config.yaml
d_model: 448
n_head: 7
vocab_size: 8558
qk_norm: false
bias: "all"
tie_embeddings: true
lr_mult_o: 1.41
beta1: 0.95
beta2: 0.95
lr_head: 0.0043
grad_clip: 1.0
decay_shape: "cos"
final_lr_fraction: 0.1
train_tokens: 355100000
dataset: "wikipedia_en"
MLP neurons of a small language model. Each row is named by its layer, matrix (up: input weights; down: output weights) and neuron, and shows model dimensions 16-271. Each number is 500 + 25 x the weight over its row's rms, rounded and kept within 0 to 999. Numbers have three digits each.
After each neuron's rows, "fires after" lists the tokens most often just before its 100 highest values on Wikipedia text that the model never trained on; "fires on" lists the tokens most often at its 100 highest values on Wikipedia text that the model never trained on.

L6.up1301:487508486496504525522486479508516461505496530487485494524509483471475488471496511499500509482484475451451499527471493511493552546472535479485510494499487493512554511520514505494453516493534533502520465503512492505477483509517468529468497504491461519467510504455502521497510518487500514501549529493482512435471522521504523452511503456488536520528438560486501460483467519489498485503474532546454492472482475467503545487483481480446469483521501495471502485522566471500507499474543506484485508524536493481487505479486493510493502523465488485503526463515543533472499509469494516511477521475462482493495506495480525465496513518515522520479520479516485514498485511513510502496520452535487500502517465474481485514517528459528495574501514482425515502525498448477450500513478494
L6.down1301:507508551504483479473473476506497439501519476492520527497486495495477498435525501510470520525533492503504482462461488443508457512550494512512514506520492501519498510524518505555478500489517467515504461547504533570451532527492486508506430522520501498546512537499494482503460469480492511484496452497510513480478505504504491505539480498476467513527506474485486494514510497489515491533500510481528554505494531481529485517483503489495497517461537484513503526478457518524531488487508496540480491505475483498505473475466487507516523538478520537500516535513487502490441487507512465546532502505530457508516491465500482495502475471467495504510533516499535450540538515557467488511494494546499540477478503536516470519524456498499495427483472506496471536462512533471480486494521492
fires after: " is", ",", " an", "-", "),"
fires on: " an", " American", " Mar", " Se", " Nik", " a"

L6.up1406:505499535519546481444491501531486480492474487488507501470508515505444505479480505554486479509477501490453504547455487479528524520521559492512499521529527483497516483487478484523501500553490520465480510533521492526493497463443505515461509512522507474505549542480510492511514576495520533488539460499483531454475479517529487453475517483499523470539524494476519565508534493536438553489518495472504522508532499495489527525499518505506512450499528491499527465545497501476539527549455498442522521488515513513527483508523500498486501561466481498467499529505510494508490481484519506473538546498516488535482518532478498543502513498512487500494512509528482495507503518510520458520485469506509471455483471493510456498531498490490498532521536493484499493548492514468509514526493499
L6.down1406:490507509508483535483505477507464490533487500504484520502490498507534533494352505493481491511487496537509503475535498522519504480515512494493504500490447484510500479491536528498509498476488501499447524539540502488493519493500501525488501464481516494478481492506512508525508540542486486512515459522481546472488496479497496460489506487496506505479531493505505486499539511473498473455489498505529505527475524503492505482472503477504474514529535466514447492454538549510454475477451467494539518519493488520511481490497503502479475494518497437454533458539548511502495497546537474493541522481472478498503520488516526483516535489526529474498492490502476497506527535478523488518501492479486495505493492483500548569576490472450480496491540481479484533514517531496494508482491502
fires after: ",", "),", " |\n"
fires on: " and", ":", ";", "|"

L5.up780:527485554497512474502491499508487482480510503490479497470560525496491512506475539503511475461519513505489515504499463473509447535540460518464490475491487510484518495460532458534455519502546525531465516507494500504523496524487475495446506505494507517501509528478521492492483511500465525533481499465542482461503463479454523502449481470546565522496492467476487516544529488494505472504477488494503482531544532491526502485492498483521492497543504478524483526509502484527503524531520486464506496503494505498474486478515532505499471528489464541509502505511495487573484524523467464527521531495437513536499477470490509476480501551475490508443532492479468525485454485547472486497456503445483550465510574475471458519496514500472521470538513525512463450470509499499479507520532467
L5.down780:512521474502498546484500526504552507504496476515536529507465480486502522472501494506477566499486466470512466483489506515479499527431499502535492523502483512453506508492497522489534483516462503491516545482507525523497558496554514483578465468471539484477493536501502510517497456516532500480520521500471513531511463515496517506533511471465485467455490501486478498473513511497487516503511495527527481483489464503481499503543504532471508452513512514509470480461461495490506560508483493530525490487512500476554503471511501508467511533545508533507491501456516553444555489533497515504506490515535451475498512512481476512528491431485471529510490497479506441528549538463484492504522505505472514461530496509511496498489487524550505508493435492557491534540494516448529490513490470
fires after: "–", "'", " led", "ip", "ie"
fires on: "1", "ve", " in", "se", " to"

L8.up229:487540531487530530457420454532473469484499480479482470502515474525474481499512523494536501470524507499499477494503507497514506464477473522492548561516482499524507516547518483549474501474499454521512511505517498523532489470485530505471448504533453491503507512509525480489536528533528494532552529524534482472483492488475479490532514527504523547554506557508489507498508522505485560503489480464516482503492463512476478555489486534516530468498515508532520457492526455484495531519458490506536514523530529513511497499511479489500449516493504475516520472490488521521449506487513497503534526455475486478523471510475514496518513470528505491485489536512545521503536496464516449518488515516474483522504472487489532510501503474457508509522499504520515511514501542491522510514499473
L8.down229:515467517544480478552508498507520505514520495494471485483511486429453496532500484507447502504547470526524468502479494519510489500531543538501481504489461469498491501503475517456487476509526475505514460487472486469498479552501476491483499502524547471451506470472502531514521470498479537446481495519502520535476485503488473540459497475495502486497520523499514547521532482539479459474515527484482551486496496445470511491523478496492498532442507532505493524495490550474503478503518500474514516469436525469457530483532499498505536490498534501495478490482511556491493452533488484515489504497518525496498546468566477517501494506478509508458464502506505488546545538493525534475517492498500532488469490521520477462484506525493525475538508456460538496480486490490482516467502537
fires after: " |", "N", " his", " a", "2"
fires on: " ", "-", "H", ";", "}"

L6.up365:498505505502515541516490492503485458531493480493501481504478480496519484510504550542499522517523491532474522477517476540515510552525483522532493492500493481498530512520486513517488500464486499455526512501500520514475491483520501502504492519517486534467511481517514496520508492470522478529500439531528479489465503491534526505505475507473482546531540512518507533477472494504457531471456494492500517538439537530492528518491470511491496472490524518549501481506520512491524508531461508539467493488472518503465544507505459492470477491477498521502507458492529507516562485468540568480509505508510484515503488464491493498506520543501453521490502488530510519524516498510487531528478514504501490443489512544477531494473510555497453538476483501517463499524491486500503486493506516
L6.down365:502521465506522531496530509508481502507474551495482508509479511484530506518501485493491458500498506479469534506498498486524520494518510449509545542537534496502457528465482490468504511496498482462461537525508499552510497537495490521533525496486512495508505493470547439476510524502451547514514545475463467493507485480465477456498523492504483476496476524472535491482517477486526474568514494460532511505450529519497493573479508511464524517540502492501503485505538478473440472475545500493505530494539429519556508460498502505455514511497470470502547501515532484505474519508480493539495468446496492462472529453497466496516519507487558498483510507514512516453452531480522536470473518472485503516463527491507501508531497472456485518466521511533496495492484498501455512483499499
fires after: " |", " Mat"
fires on: " ", "hemat", "ast", "ical", " Luc"

L5.up330:493506517555517454518514510519474496495478514507483488470533476521484494513500513502510481507529523487482524516518469508438460504521508536511461507515492498564495505514503476519519510502536520513540511507502451507518506472514528513536502513461514532522506494530479514490496517536491478509516528509468508479511524482499487505484516476518528522474486486470515483451490480497484516468506524489491531496475551498488527474502484512468458487523492487486532478515538471476511473533464541512496491431473534471466525473522521523489470496468482476477507475510483476474482513451495494471503476477523470521508482484518511513541505534538510524496487495506468495494509534495498545539495499531490496509479496518514500505487559495477487540499503448519477506482489470454513486490529529
L5.down330:494501471509548500508463511534486510471462538465472539448483493521524478532481496523530546501482515509504473511499516491483505504492502479520478509525525487557494489469503512528487528489453468479517489486548508485520511454517507487520515501505512476516459490499486513462481499510492473489493499527528548514528503485489496500497500495529471503518508490497490507521469559499538530465486543449523486508495516480501479500519508494526455451556506484506502514480483519516555470486487506473524500505542535523485451501521474522528477497516526483513541540493522484521454471466495515524495479500475496516480451497481501501526456498537492514484546461498540447577471504488531502442508491509463448521490492508522506525486522474484524511481515484473500504459509503460472493486506487
fires after: " ", " ("
fires on: "40", "T", "38", "39"

L4.up499:491526516517515481483492504505496504491494483514501527502485504491470479487488511527501507480500510504502494494521489476539511502511523515473547538524503501521495523502525452510506504494491516478451533478529473493509537489524516515491485493504452519524489509514507459483494488518544513526516493488495474519500499509488465485544492498506549481553533521501495482513519496538452484505517512502523526468449493501485533514493505549507536479483473447523543506508484500498530492456459497504536529473471502509474458492549483457468466490495505488468497511483468486524483519480548472484492509456522504538490536512468524479540526472506496492498468504497519522487539467504493498505469469499480527568531492470492483510536495464496465498494538477493519519478467524524508514472531514
L4.down499:539493446497494522490481468482489528525507515480532499460489495466481468509480512524482509529521491430495471519511474468544503498490485463519527539536505497512497528474474520481511533459524522468472510500504528550487514537488511494467505490514517505501482462520529475470494516529499558522511458527516492487515515505483498495511541521484577489516521539512497503487499494495524485527502537539526487483449479424479543476518480487525480525495468453531506500472502525513495482469479496517511515480513501522491512517535487492411483463511512462488533460520521487505500544464524473490491534473496496541498516523520516483494569471468484517504438471509504545466511487467485463495533438489541498498491509472479529503535491520473508472480523476498522497494525506507477516490496515
fires after: ".\n\n", "==\n", "==\n\n", ").\n\n", " ==\n\n"
fires on: "===", "==", "===="

L4.up555:521512492517519479496527518474484496507519464476444541494490524467520491490469562498528494462480505541491520517454508483501450469530496473504494531530479461490515478540476495515491492502478513522519466492495479484473459491511490510530456506502486560528494511483497519514482536481487479534462508507477514454499524533519473428524499499544468482558511480503494497507514543494506466487521517519521487422511452515470527534494505487468477531434498477502526503484513498511497530499502508505497532447472538462493475478497500483494531474474509466507487536514478500505481515470464491477466529508523486493506480509494482497524495517460489486490517519483499490506474504500546471481493501469462544472540498529511519523544506494474512476489508455490502499494503503493479485488535533
L4.down555:500535502491531520492513484479516454477532486505515507511488457518516507517531501472513540459511530523489487480545511544499534492463511468540519494481477494510529486451546519505531482464506516473490512507496542556465510481535488499475517480534527500481479544485476537506507533506493501532532484520466463502511514488506520493518516503496509489539467473471537508516497498524490502519458485518478489552478494471510487433530467463533522498494516459462509463499484479516506460476494506535496519503524483465507486471471487485511527456481511522515521490488453535535476492513493495508514530477467478488488506509515526522466503468523478492542485487564538491511502477508503523486533499501548515512501479521485460464517497469493469493501501485474509471484524509473480493509456506
fires after: ".", " L", ".\n\n", ").", "r", "He"
fires on: " was", "n", " In", " \"", " in", "an"

L6.up424:552501538526515502501495558517502510514500515528512460500499486472500480528526506489465486486493495501514501506510532494485495493525501508515485488496502483522496523509507510525479497531523517513548536485529514518498515524466498499502498566506474538484495492501469516517518539535496522501507527501466487449474536458510491525515520497480479544444455536510554508490464548481476511516533457447483509523542457544454510460481484519481493499496480534533524485532493486505516528546475525510473470490522503479499545508513523482495483533493490503492494481480514485549560462466512577505532503502533438497492528506483514516514485491475479455474467525547499515488465537536496511531461509546469473539509467525488486542483552496527461520486532488503460468538485492515489527481545491
L6.down424:499505508514524534549502436497514462503545455504454493500522505495495492462511484466479513507512494471488525519505496534487504503523457481539534547498523488474503518471530431489513500484520511507518476474512547486518532458501491504520496499532525455490529478452483492495459478472559463468509501504475532537506495502553488532475488517525510507464517488489481513490500525475516483486500443491509484482514500521536485513521515490509519515498492550503480463507497537455460529474549498505526511482529512519480500474465517526509526515515503504529489474483509453481439546501490506466506499527510533472507505480501520457496459521479506555482545487461496475493503513483503457486456515491528553478488467472508494502481537526479512476494475527500497520536511451449513529471529493
fires after: " No", " c", "un", " Ran"
fires on: ".", "ct", "hest", " met", " rad", "ch"

L8.up1052:485544486614553517490511504525481479494536533477498496507502499507459466493500540528517499490512512533482513493494493504512513536518501527486498472501536517489529488512467529500535475513503470502529526537502524509492519488493523482456490496493472492508486504516518515460508501479490488475510477487502471466510482492465489496454521500474477535521506520522511446515496485526471504477487543490480480501491485524499527505481512509499511493512522514482480500477531442518506461523480481507481514487539521507534513521448525504472484492508456447520509477492591490498473484485506514465459499482524476533570509484496501502521550501513535511483499531509501497523506532481482506493483468512510520494471454516467494499517526504470454540474484454484531503525475465507538500505482501
L8.down1052:511529470487527501510497532522531499483502512506479526481548495508450537486509509487487506510479525461491501536505480483529499507517486467500510476507472538529452519523461519478463493500468542487488474510501522517452522471477494542518456490479483467516487453473480483463500556511507500490486465507531479504474534427487473462470521542566445497488509508506500528510513498511488478518527490513509480515493452525537495507499500528507485469531558525508476550463491512491491490513490477456454511521533478465468465489471490527496508440490510483473524518491511474518515456529468523550478497491505503459518497486486472470525528468521502545498501474523486479574539481518514487467516494471495495521483519488485480478498497555501472466469492544493519502512520495462548539493489525
fires after: " ", "-"
fires on: "201", "200", " C", " St", " st", "–"

L8.up1208:497475508514488494534500502490486484485481502456471511453456452451510459512490509536494419500500502473468517538487495517546504506501518461508512473504492535495500514487491536530491488525533528495492459495487479526542513512468486516483477521523538516474485508490505475504487541461543497473501480538468496539495512488491515474529498510493482478498513527486503496499524522489538510507501549527520529475482457494456503482505516527452520491452481483495544459512533496490460468473533455511510503499480494461463473484549495524478499525468515508509500480531505520492472518481506501482543476486568470512494526533505486494486589549498462480515510522477515507472486517521514506526506487486489495522513504468498514484508463453508473530549499483497501496521474477494483535463469498
L8.down1208:511496515453448515485511501477489518508494481542516508467461551486503512443469511516515520539467438503482515535511485477533463438527490534491500515483478531505521480515512459509477499500493454485445474532541472454518489442490488517492499456504490483513514497501497493522504549469479511477496506539505519508543462486534488490517499487505519490517519527487500494492489494514506550524511517478513546488494490503483477536502481428469539524510479532531486487494521524533480486494506491481507502512551510505489466544488505511487498499471486470513480495484501488536480475508478500509496542528495510531501488481484468470511507518543501516509549479503484450541493450497476451502518489504523453473499505486541508487526511515494526482508539503479528492529503489499482496520536459
fires after: " \"", " pre", " un", "==", "[", " ("
fires on: "b", "p", "j", "Sh", "A", "h"

L4.up751:483515520503537537527503506495466473533516478522469506498511472479483429495521523493507508475509488492515497513506557511486518495502533484506495487512516477480499513494497510554490461518483511506537533497492525488455518503459470466500486532494509505500491515458519506475471513532509499501477528473503472488522511542456503480495480492489485515473486515487524507509505496497493458505528478528479524519536497547496511453493506523444534514508517511515498458537503446481519445533523520476508492495483509502491533499512491464492433531459472489509545432507519490509499518401480518509504469512538435529515517514524474499506503522493479502505531516513505492512476552503458480542480512497521506530485457537510519545508537486481519538484528462442465497504495464480533502466527468
L4.down751:492516524510457517509531550465530456492505496497489512499486525499506561532485502497516509494508487481537523511503514492483489526460485465497490462519478514504489522490482522504540516498494536475517521503566462529472530478516542509521508474465498462454455472471501453493498497459470472479547474481505471532480447500437522551478469530511460446493522512475473521507509511469507522527517507465488510537530470506525469490466456434545520498540551529495518526470506472522475511496484497528509479518525521516507509493475510503480495519543497475489525502479459482518496469543491470492511451528498495501498472501527507528484483450498512571484521498455554479528487491463527493486503498474518497512492500474494478497513478513480484506509517494502480462537564478505459489511503548
fires after: "1", "2", "5", "3", "6", ","
fires on: "–", " bar", " Camp", " cart", "ij", " Bar"

L5.up189:495516506516518486516497548497431476467516467501498499463509453521509521483481546496528503491482520485431514524514508502476481507475529505528514486527515507519512475495477456483515501496442545500544449486511556510472542510469483505504497518501479534484520543498476499492531544463556552503512504536548482507486473502506455480480503536521487479526531518487467530486482534454464465482477515472483506468456511477481506524483490527464525522487474489503517478502509475475548524491500499519505470465455523504511496472517488534474513530467526519449497505466483521524488502482480508499519535544501453572518513511500515478495496477503511515459501498520515515499482486495526528520492457517539485508513472537468496496499518425486499508524473498487511459495493475529457475477519489
L5.down189:515509467486515454515519483514527499482485505513523470506495454534506526436484427565497532485441482551564461471533498448519492512536483457500463506483485506462490504584498483554508509477519523497476510502501464488465486480514503470504501478507482516490484466518485502508465545451520494497513526498547505492479485490518468508533561467494514508474508502519540508479468477452532465542538498489500529487472518456483514492496501512493534488511495495485460513497507505493543502494463523467533495457478587515478468475536489523487494518489473508436501466478485501510511487464494465478514517508468503515473477487542505529520506491470495533500498537484504516528491478490534509495559506510463512525493497492499487469529465518524504502501524470507497512507531481554505491461498532
fires after: ".S", ")", ".D", " Supreme", " S", " the"
fires on: ".", " |", " US", " H", " Court"

L8.up1460:503526519514546500519545500533523518503481526551501486555461487457480467487559521521478471497496512540496509487499494498489528478509507511543494456517476492506512505497487469510535460467507511518526509509526524504487490510491515480523461533489489531487555459508512522470462497484512496503485509509496502523486483482486483477528496472494472495526537530488540482537541506480495531469495485483502505506499516502494490546491497496490509494509500516501505505481541499507509501524531497517497516535484504503511508474465491536476528454460499479528504519480461512515520503443460553499460547496499526550515551496525479524545501512472490492438457482526486489487475507522435502540479485506474498509515435523476514480488509544461483529483546537454478479487483523500524543501458518
L8.down1460:503477523462519531509505512535491477476465497504515488508475466498533507519485472509528477497510494439509444540515494521520520499521473528522540520482527485531458483533540468524513525492459511465505470482505536494508553506521483481499482478491513503504491530546502481487468448556522511487518463499513548518511485494510497492485456536520478551491477419481521481492543501495515472505488490514490538516502488505526497478518485505498525489488496503518529476506477493514500526503547497521523500468509519530510537471485505536471461477516491530497538457478503477468513484489492524479539487496512484435482452494483525470454513520492462492481515536513481489482540492484506456484511507500507517452525505488509487459516491463533496514465456485502516508496518488528518461483512528
fires after: " |", " ", "h", " and"
fires on: " ", "f", "rad", " −"

L4.up963:480556519536525498492481474504499483491511530540502502522482512485474519516484531489474502476500540464473505478500500528544538567497481509477503485483544479513557523533473505499520471540498507483472500513501495519506532480500518495465489522524477507485479543492490503499525489486494493504478544476443504468472531520474515499493478483487503507500476565535504538519469510495473510514501509488501497554476487477486567485494501566509519474491492510490514494553476451502483501502523528519477504528500480492450512480521471480477535505498555498441504529536509473499485524487478510484479488462535475532577515453505479514496500509501481529490475507492519507508474543564495502500496486508448540531492477506492472487471512545495510535542522503447511504507468493536460522448500480
L4.down963:491488509485530495507492487489457548493490485502544514537533476555502562500457486482510489466483490524554508459473506486519518524474498490536505440475486490508486495474479490457493466497531461518490517520519514573495509499498497492506566516536497452489486477479514498546531459506472498511501502469494508519537488509520524479526485482505490504487497468537507473497508491485544522482534462505493505508527503479508491547485520491504498482484530493505464500478459474496519510489485522514476523514553461509530487537501497496478541513487495485486530516481527456503491552563512511532480480481510517452495487483498515494506524488497481524566463477436542476506470507498474529518544464534479527490498534498528516488477449481521523492508486507472482510489511484484489513490505483
fires after: "1", "4", "2", "6", " place", "5"
fires on: ","

L6.up439:510527512522505511477492520523505507518501487523476475484474455483501456524550536494472494506506512496459471530454540560473513496512520476511501485524516505547493468471500494489535507462503511514515469532515483520494540482504510478510467552499480537474511476486476531522489571496499481539480474513512512508470511505514505482497498468498493513488516513449534540467526536494512461502479518498496466508458498532488535465516508490492527520491486474508534495511518450474525492543513546499493496445519508456474496503512490510462429475469513492506516483507503497511500498411502512479489472509489484498529495517501501488527515514514538476501513534488545500497528521477451504518509491522507479566533468524517489490455521436508493561523487491500527529466449494505474490462516528
L6.down439:470486486495481506523443504508472494474517493509488522482536519490479526517532455511516486494530458489473474503446495466486514522496480487477482509487499514501490540491548461509510511518497477448505529541509490479544475461514534495525495511475495483504511449553521480509511487526500497498460494522486493485537525470485467464507497470525528452479498492489501491512477464475479469489473517485487522555528513519476486528494520500535494495550501522464443491453539499519521507491498474505511472472523512538525479524517477527543515511536473501504522503508483482533453499510496492527532540542459486528489452520482517476491528531534519513475521490541488462526485527471533482539543470431494489502500518507488454502483498488493511454514476473471567509493517473516531510505502477
fires after: " ", " \"", "==", ")\n\n"
fires on: "4", "T", "B", "W", "3"

L5.up848:506526518550546451526482537521458524493509519526519499466497468478537505493493471496498482488473539523500494475555519490510474490515523511485517414512495486471509451517507488479535499532514512496516490488495467528484516526525499493524461527479484536528538505558499481502471532457533517490475449487515460470515510470517452470505519471505517516552561533450481522521499492484494496469459487488497502553491539487530502466490503490467510497484450472491495498516517502509504490517517504534501480471481532498460519492480558479486519501468537481508511448495530452527521486484537478423496535481501470499545497551519478508518490460485483505510491505503449562513478479505539523506511518526498536489468518505511482513537527464499511513474544510512504512540481464547499513478513519
L5.down848:532522517512514435514488497514481508462520482531493536509489473505489485493480465521491445488517519574520483443530502516544453495525516499476514492533542489480520469509500505511528512496528480475509502491475520547474486517466506502519504538487485504501512493549451489498499499487524485513488479491525500485515520505490500463505504517499479519490493503489534511503525525507495465492480516473492490544458517488519537498525504506498502486515466489500509509528556502518510512479522485489465517449465510521488499493494504488508536481437514501518479485500552477483507502459525461527495547510479477462510513483510482501531468508508478493500525535503481526489447494544480504557502536520461540479479489520529499483516509495504478530508511510477488552494473440525554491483509561
fires after: ".S", ".C", " etc", " Jr", ".m", ".D"
fires on: "."

L6.up624:506546566494513507467465481504451461542506504532502521525522527423514481520534509513510501508562482538501494528520468480475510500539495517500522569522499503475526502478541442499511524450465537488501519488512488503497530514511471555466444475487497506531530507510523532488468574511506507526471524482517518485472515498464500479532540509514494516517493492506514463514522491470494508481477520512504491505475489498517492483486488499499523514491495483516482511517500474507508452467506514524472496463504500489509506458464512535458486486522501520526549482508485443506522526495506535477491513498498477495560494508497509452521546491531509507518484508526472526460520497453528486487461476468500495518453516489474510489479494482501494508447474492525524468502485516456498472509474511
L6.down624:497532547471497497455499488509495526521468512494517515508479537506470475492544502518502541490476477525492478512521516508512533493510496500490516484505501482465513487487484494501531520469465491505522523466461507465504521472485507539468496502507464460446478518469501490516504511504405518492499490468495488493477503497535479487510498523499481504507510545496449495465545510506518504531525522473557482506499570489534495494513505500530488537529512515534492509443502502522539486444500509468511459469514475529578457521482469523482565456549506505505503490528497505469545470508472514494462484506489479477513514499496533483497518528499550510530514505480494481489513471466574486480486479483504455513475505455535516510523491520501535499494481540509522514503560565547485487499466516
fires after: " ", " |\n\n", ".\n\n", " ("
fires on: "===", " (", " for"

L6.up670:506518523511552480525506544502505469512513458499506513478529487513504530477486498461481481545482542502499548477510470501521507521490531494536508466499474525497532534503460483523507464532517518501547474495471494514477480502478520503519475525498516544492519485506522508510552564419501496488490476519510486518500510515510472479516505479513521499533499524511502529466463515526502477497465470507443484503532539477501498501478505489489500510509423530529532505528492491499565506524490492519448481535427510481509515492475496485480479511496557528450492427493507485544490457484499507486502516499466467499493502515501505465505481459527500498488486508519488536486498478531503556519517502507517511546526514521520471485499533482469505481478498503522507484497492501494466469471515519
L6.down670:491471514452528483536556514513489504526557450556523543496502497463522527440460463510500487552463537497541506461491501508524517489475492470543530513486509469480539477511488463511522496489513508513585491527452529494445487501495487471516473505510485548527540528498469492513505543472510500466473485517503528520457499498459504463524486498502506495473499505467510552522503511482535442504499449567530522516500509492460523544529486513488473512495498498479517497524485523530498524458536499540515505503462515508524481508508462476518483504475519516481471467487519491466477521472493477478482517513501517476497503516520486469487460488507475458495489509473490487476480456540506499498493512513536504482510497524494483489506482515509490527514461531467531523511514515489535474465507500
fires after: ".S", " United", " M", " No", ".C", "t"
fires on: ".", " States"

L6.up931:548476505529488455495463509541482538490511527520485491524510454511501514492466505503441518496496506485483482525562478521483534489517502454522536498519513481494538489484489475486486504442526509514508513492495445552497581505521510482477465497528487482550488515513499470539502517500488542523515490473507521474440452524509541521502531506509491580481523533490470505502472508470483524485477533493482511483519513526466512511486495549481521501492506516498503532566482508484489467547503543507550485521522442491485484449509466492464517470484490491485492457486532528556504497504503513527503473437516444489492488520492508514528534508503478526442487507494498520474525518467498536485493468512541505480464469495487499486521511465502489546511503461462462512491487511509474498453541534
L6.down931:469537554553549499477505474497503504466487502495476469475524512491467469529479494489552509463496501569529469550533463497468504510485488490473483497482486519505542475524515501495498472505497517480500500475496482531485523524459510482559487474427536487542506544527485519465514521460497494499518486491526477532516534508500511487457488486500457501471506530480510528497536466565493504467496510527457455501499500455500482490541504539502491507485432484505486505469491482494511511490507451492457508414520487537521516446506470524506483545487507517505525507494535454506502509451526506506468493498507497504493466466468510499517534496498506515488476527550471483516510506486521492493531522475491508529503531466528542516519508509517528520455517526493488493489530465497546466516517528
fires after: " |"
fires on: " ", ",", "—", "–"